Weights of a small GPT-style language model, trained from scratch on English Wikipedia: MLP 704 SwiGLU, RMSNorm before each block.
MLP neurons of a small language model. Each row is named by its layer, matrix (down: output weights) and neuron, and shows model dimensions 0-127. Each number is 128 + 24 x the weight over its row's rms, rounded and kept within 0 to 255. A neuron's up and down rows have the sign that makes its largest values positive.
A block is one neuron, or neurons of one layer that tend to fire together. After each block is what it responds to, as a language model described it from the Wikipedia text at the highest values.

L4.down475 [108  89 127 133 106 112 115 132 180 122 149 142 109  98 121 113 126  77 113 145 148 116  98 107 138 127 121 151 124 155 111 168 105 166 121 160 142 141 102 124 136 140 161 119 181 142  90 107 115 132 179 108 147 136 143 145 135 102 162  62 148  86  99 130 151 131 166 150 125 152 135 140 139 146  96 111 107 159 163  96 150 152 120 128 132 101 193 103 112 126 107 158 152 172 144  97 126 105 129  76 124 134 128 159  76 185  94 131 147 133 140 157 125 132 124 135 150  81 133 155  89 130 121 129  94 136 178 108]
Responds to: Clause continuation boundary

L9.down101 [124 137 102 105 147 124 122 110 111 133 125 133 138 103 122  78  99 147 126 136 129 168 108 120 115 119 115 104 127 113 122 131  98 119 123 115 129 165 136 126 128 124 150 192 114 160 115 120 122  99 114 153 155 126 115 104 143 132 162  81 106 128 103 126 153 146 153 202 114 117 140 141 124  87 125 156 131 132 107 145 146 174 109 116 143  94 147 140 106 121 130  80  98 145 139 142 115  95 136 138 158 102 147 115 154 106  77 124 165 120 139 106 145 124 113 103 133 108 235  89 117 152 117 101 118 137  92 124]
L9.down316 [ 78 133 129 116  88 161 130 122 124 163 162 151 127 136 143  95 112 117 145 126 139  92 111  88 127 151 135 109 126 170 159 132 152 124  98 142 144 132 112 118 129 118 114 146 153 114 130  90 131 118 125 131  98 158 153 106 115 160 105  68 108 144 138 131 114 115 144 154 108 119  93 139  68  80 152 118 136 139  91  83 124 111 127 131 110 147 163 118 144 138 144 160 125 178 113 133 133 112 117 124 146 138 117  98 106 160 158 127 131 127  99 107 163 119 104  93  95  87 162 146 134 119 130 152 122 149 127  83]
L9.down504 [135 125 133 136 140 137 128 104 130 131 106 178  96 112 119 134 153 154  89 129 109 121 138 116 100 154  92 139 107 210 137 151 132 103 119 151 152 111 150 132  99 148 147  94 140 140 156 141  99  80 122 133  93 114 149 121 151 124 116  88 111  96 127 131 148 100 134 152 129  96 118 125 126  84 132 180 101  96 138 143 116 174 124 137 131 136 143 107 137 177 136  99 123 124 134 120  92 173 126 111 101 171 111 109 167 110 135  88 153 154 104 155 125 142 150 158  56 140 163 131 102 107 130 134 132 157 103 104]
L9.down610 [103 149 145 125 125 127 170 126 144 144 111 146 142  91 108 129 124  97 122 137 170 118 137 106 100 116 130 134 111 159 141 175 148 134  95 143 131 145 147 123 138  80 115 131 134 108 107 158 158 120 102 124  83 133 132 130 132 190 145 127 162 142  93 132 164 118 111 166 125 154 133 107  84 112 181  82  84 158 111 146 141 107 122 136 139 122 122 131 110 128 134 145 130 112 127 140 109 167 155  98 156 147 122 119 127 121  98  77 167 106 112 119 121  99 148 132 114  88 208 136 155 134 136 114 105  91 127 156]
Responds to: Verb stem before inflection

L5.down74 [130  78 117 102  99 131 115  98 117 138 150 118 169 146 114 144  91 151 113 117 107 113 123 117 176 172 119 150 103 145 103 146 122  57 129 116 131 132 135  91 120 121 143 121 115 159  89  91 150 102 125  94 130 163 150 100 118 102  99 152 168  85 112 125 146 181 177 144 145 133 156 134 149 101 133 125 131 151 158 101  97 164 115 114 137 162 138 143 138 165 136 126 167 133 126 144 120 109 117 115  95 173 117 148 208 133 105  89 114 148 121 116 130 122 159 108 111  95 145 140 130 115 131 115 140 153  91 132]
L5.down189 [112 109 116 148 144 126  97 149 150 186 131 117 112 155  77 182 125 121 115 136 140 137 129 118 152 123 127 113 136 126  50 106  92 190 122 128 202 144 159 120 140 148 135 128 134 128 142 106 143  78 128 119 137 109 102 117 142 133 170 149 145  98 149 113 130 123 106 166 126 111 137 143 158 135 106 124 112 106 125  90 114 159  92 122 146 128 115 130 115 118 125 103 144  72 111  90 151 133 168  77  93 128 184 121 128 154 111  93 134  94 117 123 126 195 136 151  89  97 140 177 148 148 108 134 130 144 133 159]
L5.down490 [157 163 116 152 156 127 116 111 138 166 149 125 108 159 156 136  94 122 134  92 144  96 111 131 105 116 127 154 148 126 122 163 134 112 158 112 129 127 122 111 106 188  99  77 111 152 146 128 141 107 129 148 129  97 144 156 151 115 153 137 153 149 120 127 141 138 104 129 126 188 132 119 134 153 154  92 111 132 145 109 147 128 152 145  91 100 126 124 145 148 160 179 141 118  74 128  92 150 157 117 113  83 144 125 119 114 106 126 139 120 158 114 113 134 137 183 115 114 123 115 119 140 141 145 111 110 145 116]
L5.down504 [110 114 117 107 128 113  93 152 132 147 102 164  98 147 124 155 136  80 130 151  84 152 134 115 155 141 183 129 118 128 153 109 108 164 142 164 172  76 136 103 117 114 137 159 119 129 129 132 111 128 142 131 114 119 175 139 149 139 162  97 120 176 138 142 123  99 146 181 117 139 122 131 158 117 129 105 132 121  69 140 106 142  81 155 105 133 106 126 124 124 128 109 185 108 161 116 140 107 117 120 126 163 133 121 112 158 186 140 113 110 125 114 157  98 123 112 134 117 143 122  97 121  95 134 101 145 173 126]
Responds to: Adverbs before verbs

L4.down111 [ 95 139 131 163  81 126 139 123 131 166 143 100 135 101  99 118 152 142 128  93 123 107  94 133 146 138 112 144 117 131 121 115 121 157 130 117 124 108 155 176  62 169 107 125  87 158 138 152 109 144 133 138  82 151 170 140 110 115 143 165 110 162 104 123 133 117  87 140 127 112 150 129 135 106 157 151 103 113 130 115  99 133 119 131 140 103 143  75 177 118 154 137 175 171 175 143  98 142 123 144 152 120 132 118  91 163 136 102 111 162 117 160 157  95 129 118 164 148  91 139 171 116 104 123 111 120 113 137]
Responds to: Plot headings, narrative verbs

L9.down359 [141 109 147 126 140 151 123 144 131 144 137 127 140 110 132 165 131 109  73 140 112 169 126 129 157 105 122 118 149 145  97 121  74 102 114 106 129 137 141 135 156  54 145 158 119 143 106 146 111 122 107 140 121 142 113 130 144 111 164 136 173 109 120 145 120  81 114 174 157  91 106 101 131 137 141 124 121 141 135 108 115 129 152 173 123 137 142 138 125 146 153 110 129  94 123 109 154 150 134 121 121 149 133 109 130  67  98 173 134 113 123 122 135 145 137 102  90 113 137 109 118 126  85 100 114 109 117  86]
L9.down483 [125  97 153 111 127 115  70 132 105  97 144 159 165 119 114 165 146 113 173  65 114 167 111 119 138 102 108 137 149 118 123 129 105 136 114 137 147 129 136 133  85 156 111  94 145 162 114 114 109 117 146 103 178 149 143 111 106 116 120 102 146 134 126 107  97 135 161 118 127 145 106 142 173 122 124 145 135  95 143 128 119 135 153 133 140 109 105  72 152 100  95 118 149 125 107  90  87 116 151 128 151 103 161 130 132 138 135 120 133 150  88 111 139 147 102 128  96 137 178 146 110 122 111 112 128 135 161  95]
L9.down501 [ 93 165 114 112 153 141 121 146 108 128  96 123   0 157 168 153 145 133 137 136 112 123 112 112 137  69 151 121 113 150 166 115 110 137  79 133 159 132 121 143 122 119 123 143 125 115 128 136 129 121 117 143 167 128 139 128 150 147 158 118 115 123 122 130 107 147 136 134 126  82 150 142 155 120 167 123 127 104  98  64 143 134 146 130 108 141 146 120 155  93 147 123 135 138 145 116  89 122 119 144  93 128 110 118 112 128 127 112 130 116 116 105 156 120  99 139 103 126 119 101 147 124 100 134 118 162 122 196]
L9.down567 [136 124  99 155 148 161 119 116 192 127 113 127 126 155 139 162 103 109 101 126 123 162 105 138 107 121 113 111 129 149 131 128 119 196 121 105 119 107 151 147 111 114 138 126 136 118  97 106 116 144 140 104 148 103 137 122  72 123 131 126 161 112 147 129 163 164  80 116 113 142 117 129 124 100 145 141 138 152 143 160  89 141 105 110 131  90 131 150 106 114 121 155 100  86 117 150 101 117 150 173 118 106 109 107  80  70 116 100 125 173 134 101 134 151  96 111  86 145 160 138 123 150  83 145 140  89 113 145]
Responds to: List item separators

L9.down136 [118 130 121  90 113 114 128 157 143 110 129 120 159 147 153 148 135 131 135 155 144 121 126 154  83 125 122 108 153 117 110 122 150 136 119  87 125 166 167 131 104 174 114 115 107 120 184 133 119 107 124 122 127 132 131 120 134 117 173 155 136 105 140 104 130 113 127 103 139 148 162 153 134 103 142 118 139 155 131 107 213 126 173  96 129 128 115  81 145 107  81 115 185 121 118 140  99 110  80 115 144 179 114 119 146 133 132 171 105  85 115 167 131 131 144 131 149 110 164 190 139 164 142 141 156 106 146 128]
L9.down139 [ 96  97 125 135 133 139  92 152  89 142 103 114 118 100 138 141 106 136 108 104 134 133 155 152 150 148 122 111 143 122 167 120  98 144 110 132 103 161 103 126 132 123 166 152 142  91 164 124 136  93 115 117 131 168 127 136 127 120 140 137 107 107 132 121 140 108 106 109 124 112 160  95 129 133 158 127 114  89 109 103  94 162 100 107  72 108 120  79  95 135 138 120 113 157 106 126 146 105 161 161 107  85 150 161  73 119 117 143 130 143 115 127 131 101  92  89 150 176 153 109  94 144  98  73 142 143 136 133]
L9.down307 [147  87 115  92 126 141 152 110 178 115 123 138 198 157 138 168 149 133 111  97 144 109 115 114 102 117 105 122 141 127 122 158  91 145 104 149 128 153 125 138  85 109 109 119 101 163 150 124 109 121 117 101  83 155 160 152  70 125 109 122 119 155  84 144 135 106 115 137 120 138 164 131 156 148 102 148 104 109 162 121  99 107  88 124 146 139 117 117 122  93 146 111 108 107 151 131 154 133  81 122 132 118 123 134 124 129 148 139  81 131 132 155 144 116  94 101 154 114 131 132 171 155 116 128 165 122 110 134]
L9.down607 [125 130 153 129 110 126 153 133 128 129 125 121 116 108 114 112  80 172 121  94 126 130 122 124 120 122 139 106 150 146  93 139  34 151 149 141 144 152 123 153 141 114 174  96 115 116 112 127 119 173 145 147  98 125 118 108  89 171 102 123 123 138 105 149 155 101  91 173  84  98 140 126 165 115 104 157 129  87 132 142 112 100 125 145 144 142 132 114 107 105 103 128 124 111 133 119 184 120 124 112 121 142 135 110 146  83 151 131 117 143 111 145 123 121 112 191 130 110 124 134 170 152 118 123 138 134 129 148]
Responds to: Word-initial fragment pieces

L5.down171 [126 126 112  89  96 125 144  90 118 127 120 108  79 104 134  66 130 108 141  89 117 119 126 150 134 126  77 148 105 130 127 151 128 149 100 128  93 142 142 123  95 149 163 161 130 171 142 100  92 168  71 136 122 128 185 142  94 152 107 143 127 132 158 127 165 137 154  94 131 129 143 115 145 101 182 142  65 137 151 145 155 133 110 113 126 114 160 158 163 106 124 133 133 124 155 157 105 110 119 117 145 124 106 149 153 155 144 172 123 147 126 132 126 118 124 134 149 113 123 108 107  93 134 162 120 109 160 143]
L5.down476 [ 95 163  86  96 132 143 129 133 165 134  47 139 135 111 158 179 129 157 142 130 136 152 147 118 167 126 114 103 139 119 147 122 148 138 136 119  99 115 133 153 142 123 149 118 139  81 153 128  96 145  94  98 132  99 124 132 164 126 117  77 149 128 152 157  84 190 118 112 177  98 148 147 120 145 116 141 165 111 109  95 126 131 128 128  84 135 149 134 164  98 123 167 109 162 103 127 124 124 162  95 120 121 129 124 145  85  64 124 177 113 109 117  90  97 104 143 118  98  98 177  78 166 121 122 159 107 157 156]
L5.down508 [ 91 157 105 153 150 128  96 157 123 101 124 146  86 143 113 127 107 159  99 122 123 132  96 128 115 141 101  93 110 115 113 164 144 162 131 136 134 132 138 133 145 133 140  89 100 153 112 157 124  87 146 127 151 160 103 148 124 100 172 130 157 145 108 149 144 158 107 199 118 110 145  57  78 109 140 156 136 115 161 127 118 154 179 191 120 111 132 131 152 103 125 153 149 172 128 134 111  86 135 142 147  63 151 126 124 119 133 140 144  89 146 170 149 136 181 143 127 139 110 157 166 118 147 111 128 146 153 164]
L5.down546 [124 163 134 131 169 125 130 138 111 140 120 125  12 139 133  99 108 159 158 138 126 172 102 126 139 107 155 140 156 111 124  72  90 111 123 128 122 134 122 104 134 139 123 100  75 110 114 111 115 149 103 160 117 123 120 107 143 115 144 144  78  90 138 138 171 131 132 128 125  96 162  68 160 134 155 108 143 135 129 138 141 105 104 116  94 110 150 137 156 120 160 127 194 116 154 132 107 140 153 134 123  64 107 131 148 157 118 119 149 132 105 118 154  81 123 154 123 137 165 141 154 109 143 143 153  94 140 116]
Responds to: List item separators

L4.down434 [ 95 119 109 129 112 107 107 146 125 128 118  99 110 120 149 109 115 107 143 135 132 129 195 168 179 126 127  86 118 111 140 123 110 106  85  97 115 131 111 169 103 115  96 133 109 120  87 142 116 139 117 143 101 129 115 121 116 168  91 143  97 120 100 170 103 140 126 125  68 147 156 105 138 157 143 112 167 133 175 141 150  92 121 103 165 131 137 148 127 111 104  93 109 107  94 141 137  91 133 151 125 176 110 107 120 148 109 110 126 128 180 130 151 120 177 167 100  73 161 140 111 150 113 148 138 163 156  97]
Responds to: Slot before a proper name

L5.down71 [ 89 141 118 138 200 127 139 114 136  96 104 169 111 128 167 121 121 141 136 115 163 184 127 106 119 107 136 128 195 159 121 124 144 171 131 137 123  80 133 133 141 142 138 131 187 121  90  92  96 125  94 108 148 107 112  88 128 126 132 128 132 100  97 135 142 150 159 146 117 116 136  94 155 134 143 118 133 133 107 116 118 161 117  84  92 130 127  72 101 103  85 126  97 136 156 165 147 133 114 123 134  95 128 172 139 135 166 177 128 119 113 145 148  97 122 134 115 114 103 131 119 136 114 129 119  98 161 134]
L5.down538 [146 131 101 159 102 163 133 135 145 111 162 147  93  57 132 143 136 120 163 136 148 121 111 115 120 113 103 160 158  88 128 132 149 144 153 116 157 108 120 155  98 100 144 146 123 146 151  93 123 160 144 138 141 123 130  98 153 127 111 158 123 137 117 114  74 113 127 146 121 127 120 109 136 130 130 105 168 126 137  76 181 142 126 127 143 136 188  60 109 128 135 108 112  79 139 157 138 143 114 116 155  76 128 157  97 152 132 183 167  58 141 140  99 121 147 135 159 109 106 173  93 132 147 109 137 139 108 136]
L5.down584 [145 127 154 142 151  99 103 135 138 133 116 115 161 151 146 122 114 120 121 107 121 143 120 150 145 147 140 138  84 137 122 141 137 110 156  90 165  94 133 138  89 136 129 145 170 152 115 128 120 172 161  72 145 138 123 147 129 129 153 155 168 121  96  98 118 140 128 145 162 107 143 150  99  99 103 125 144 148 137 115 164 163 129 113 116  96 103 112 135 175 127 120 144 125 111 169 173 124 122 113 127 112 135 155 100 152 110 165 123 104 130 167 125 102  94 102 142  80 122 126  99 131  84 122 114 116 132  88]
L5.down649 [132 145 131 151 143 147 111  68 113 135 144 133 137 116 146 139 167 153 107  76 129 138 160 169 106 126 123  92  95 119 131  99 141 101 175 173 154 139 148 153 132 143 124 170 117 131 152 145 100 168 168  97 106 170  93 112 136  92 126 132 112 153 169 154 128 117  99 151 148 107 177 118 116  96  92 112 116 138 151  98 131  77 109 132  83 156 101 122 123 120 175  83  90 127 115 137 109  98 101 129 117 134 134 158 161 109 114 136 107 115  99 142 115 173 162 126 157 104 153 138 171 117 142 119 111 122 118 138]
Responds to: Clause-closing punctuation

L9.down337 [154 109 169 100 115 145 114 187 111 119 130 125  54 146 110 128 109 166 118  76 141 124 105 140 146 133 141 120 192 153  89  97 114 136 102  87 150 144 117 124 145 125 124 124 102 165 113 131 133 102 142 116 130 138 154 127 120 113  77 134 134 115  92 134 122 118 118 149 155 138 166 155  93 124 136 166 151 144 126 148 139 150  93 179 146 137 140 146 110 163 130 122 142 107 132 121 130 108 150  99 102  91 128 114 125  80 158  61 141  97 135 160 119 133 165 135 154 110 114 139 155 138  92 138 102 147 144 137]
L9.down398 [134 134 122 118  98  79 159 123 106 121 113 134 110 133  49 142  99 114 125 156 119 158 169 172 115 154  98 115 124 116 143 136 142 134 146 161 146 115 142 148 102 146  97 138 155 140 120 149 146 122 142 153 102 125 133 154 197 149 189 129 111 133 102 100 107 145 156 129 131 121 144 142 164  78 130 122 137 105 127 106 127 144  57 140 154 123 103  90  78 116 150 119 118 106 162 140  78 153  98 133 106  99 123  95 159 124 114 148 156 133 119  83 122 105  94  99 103 131  90 114 137 154 130 146 106 163 133  90]
L9.down452 [128 138 147 131  99 137 155 106 129 109  86 126 121 155 143  55  82 106 178 135 131 211 133 105 150 133 100 123  96 144 188 106 133 135 142 147 144 105 121 115 132  92 158 134 138 130 122 140 146 139 128 102 152 132 113  75 132 172 122  91 140 163 154 111  86 164 143 156 152 105 115 115 112 125 139 137 140 140 146 114 128 162 150 110 120 126 175  66 169 141 154 106 130 146 123 140 154  81 102 159 108 164  89 169 136 105 109 118  75 125 111 132  98 122 127 129 139 114 143 152 149 151 116 133 159 124 125 145]
L9.down503 [100 101 105 118 133  78 139 138 118 117 146 111  50 107 133 109 117 108 116  98 121 159 109 140 170 121 144 174 122 128 119  99 147  76 100 173 156 140 117 140 124 154 171 131 150 147 139 158 114 182 170 129  94 128 111 158 107 118 139 114 138 147 171  91 150 108 111 149 131 108 150 132 156 134 144 103 161 120 158  79  99 166 113 144 112 120 163  95  94 143 108 118 165 137  92  86 133 118  83 141 135  87 150 159 187 100 103 136 165 154 123  74  99 147 140 120 116 107 173 126 146  97 107 132 159 155 114 136]
Responds to: Clause-boundary comma after noun phrase

L4.down38 [103 126 112 181 142 154 122 102 132 113  86 143 110 145 104 178 115 148 116 135 147  95 137 133 139 129 173 112 154 115 121 135 134 114 137  91 128 125  99 123 182 118 108 143 161 117 103 139 119 117 147 156 123 115 161 105 130 159 155  87 132 123 137 121 105 118 109  63 111 135 131 107 155 144 177 115 105 148 133 120 127 162 124 146 131 107 118 104 113 156 109 150 126  98 120 100 142 127 136 148 132 142 120 144 140 149 114 129 121 166  85  94 197 118 132 117 143 130  88 160 154 122 122 164 119 129 144 103]
Responds to: List-separator commas

L5.down7 [111 128 116 123 155 160 108 150 144 125 149  97 184 104 107  92 134 136 156 137 133 105 147  65  93 133 146 104 140 112 135 112 164 108 124 116 121 151 134 130 114 106 113 110 135 135 154 149 126 142 109 157 137 136 139 150 125 128 126 155 145 119 146 134 105  93 106 118  97 147 166 150 107 141  96 106 136 103 106 156 121 106 104 122 110 139 132 145 109 150  88 153 153 103 133 139 106 106 145 119 108 113 124 170 120  98  95 126 138 162 131  96 141 114 150 165 147 100 108 113 151  93 120 136 144 104 114 110]
L5.down43 [133 129 138 123 126 140 148 144 133 158 160  97 143  68 116 145 116 146  93 135 119 144 120 128 106 158 102 160  77 103 131 155 158 156 118 112  93 145 120 117  90 106 104 152 130 108 157 130 132 146 104 111 134 119 194 123 104 151 148 129 129 129 109 157 139 125 122 119  94 139 136  79 143  84 124 115 152 134 110 138  87  99 136  90 102 138 126  67 143  84 146 140  91 116 100 126 136 145 136 120 145 121 132 158 132 105 134 149 119 164 134 101 153  81  87 125 126 136 143 123 103 111 157  92 125 127 102 127]
L5.down83 [122  80 108 121 150 123 100 135 126 113 103 122 152 107 119 107 122 120 118  93 116  97 115  84 145 167 130 122 157 160 128 139 135  98 111 130 136 119 100 152  99  91 167  83 159 152 110  96 126 113 144 151 154 151  95 156 120  78 149 128 137 120 121  50 150  91 135 101 132 140 133 127 151 122 127 124  96 157  91  94 127  94 104  80 141 117 179 109 132 131  95 116 119 124 124 108 102 106 137 123 108  90 143 104 132 144 111 126  94 179 119 123 139 143 141  87 108  79 134 167  95 119 106 108  82 131  94 137]
L5.down239 [109  89 140 109 173  91 150 134 164 139 122 150 131  81  81 156 125 118 115  70 109  88 172 121 124 150 111 151 139 113 170 123 110 145 116 112 119 154 128 162 133 152 112 134 158 134 113 101 163 103 114 136  94 134 119 132 114 114 125 109 143 154 148 145 141 160 200 154 113 143  97 113 141 130 128  82 162 136 122  99  99 150 117 154 140 143 139 142 148 131 130 131 100 121  75 152 135 131 123 166 132 114 107 117 161 124  98 121 166 168 143  85 167 177 101 110 114 133 144 144 150 142 159  82 141 119 109 117]
Responds to: Predicting a following as

L9.down203 [149 102 143 152 123 161 122 167 145 132  47 101 104 137 147 160 135 147 158 120 114 131 101 124 132 132 164 144 148 160 125 135  84 137  89 125 138 136 129 159 159 159 121 102 117 105 139  76 144 100 132 104 115 123 106 165 137  67 149  88 123 101 164 112 121 136 132  60 129 124 131 118 132 140 111 128 103 158 137 114 101 147 144 103 123 148 104 131  90 148 120 146 126 136  89 128 155 151 118 137 129 127 116  96 136 109 128  78 154  69 154 123 144 129 115 153 125 102  43  98 135 131 126 137 111 106  80 149]
L9.down281 [113 122 119 104 121 134 124 140 156 134 119 116 183 126 129 146  75  91 132 130 122 141 125 127 122 106 124 127  92 127 141  94 175 122 102 144 129 149 118 152 128 169 166 130 118 140 144 142  96 145 149 108  96 131 159 114 166 114  99 109 166 140 127 164 150 145 138  67 148 133 149 135 109 106 118  78 111 101 125 150 140 123 144 114 133 142 122 124 101 153  94 167 125 133 161 124 154 153 150 144 136 126  73 162  96  87 119 195 136 131 112 155 144 123 165 138 160 109  80 138 102 112  89 139 117 106  97 158]
L9.down530 [153 109 158 147 132 151 176  95 100 151 110 149 154  85 133 148  88  81 105 101  96 127 148 132 100 101 108  89 166 161 140  98 145 112 135 150 133 147 144 155 114  85 105 155 141 123 124 117  90 162 137 125  84 118 183 159 131 123 154 110 167  95 143 138 121 115 142 113 100 117 129 120 154 183 117 167 134 150 169 166 101 103 110 122 141 101 145 103 100 168 122 126 106 113 162 109 125 140 129 142 104 153 155 147 121 124 134 184 155 106 119 110 138 122 150 115 145 169 168 153 134 124  82  97 126 132  85 127]
L9.down581 [135 131 120 120 107 110 144 111 110 104  93 138 102 135 121 128  97 154 114 115 108 102 119 143  95  81 161  97 139 138 167 172 181 111 126 129 104 104 145 127 111 135 117 145  78 118 157  98 125 113  94 118 125 149 124 145 112 138 126  89 112 141  76 152 109  93 192 117 146 130 143  96 149 111 159  97 110 148 113 124 117 138 169 132 126 122 136  94 107 126 111 148 121 110 123 138 116 149 102 122 147 148 103 122 132 139 128 162 132 156 122 156 128 160 131 121 134 125  92 125 114  91 143 116 118 163 139 131]
Responds to: Mid-word name fragments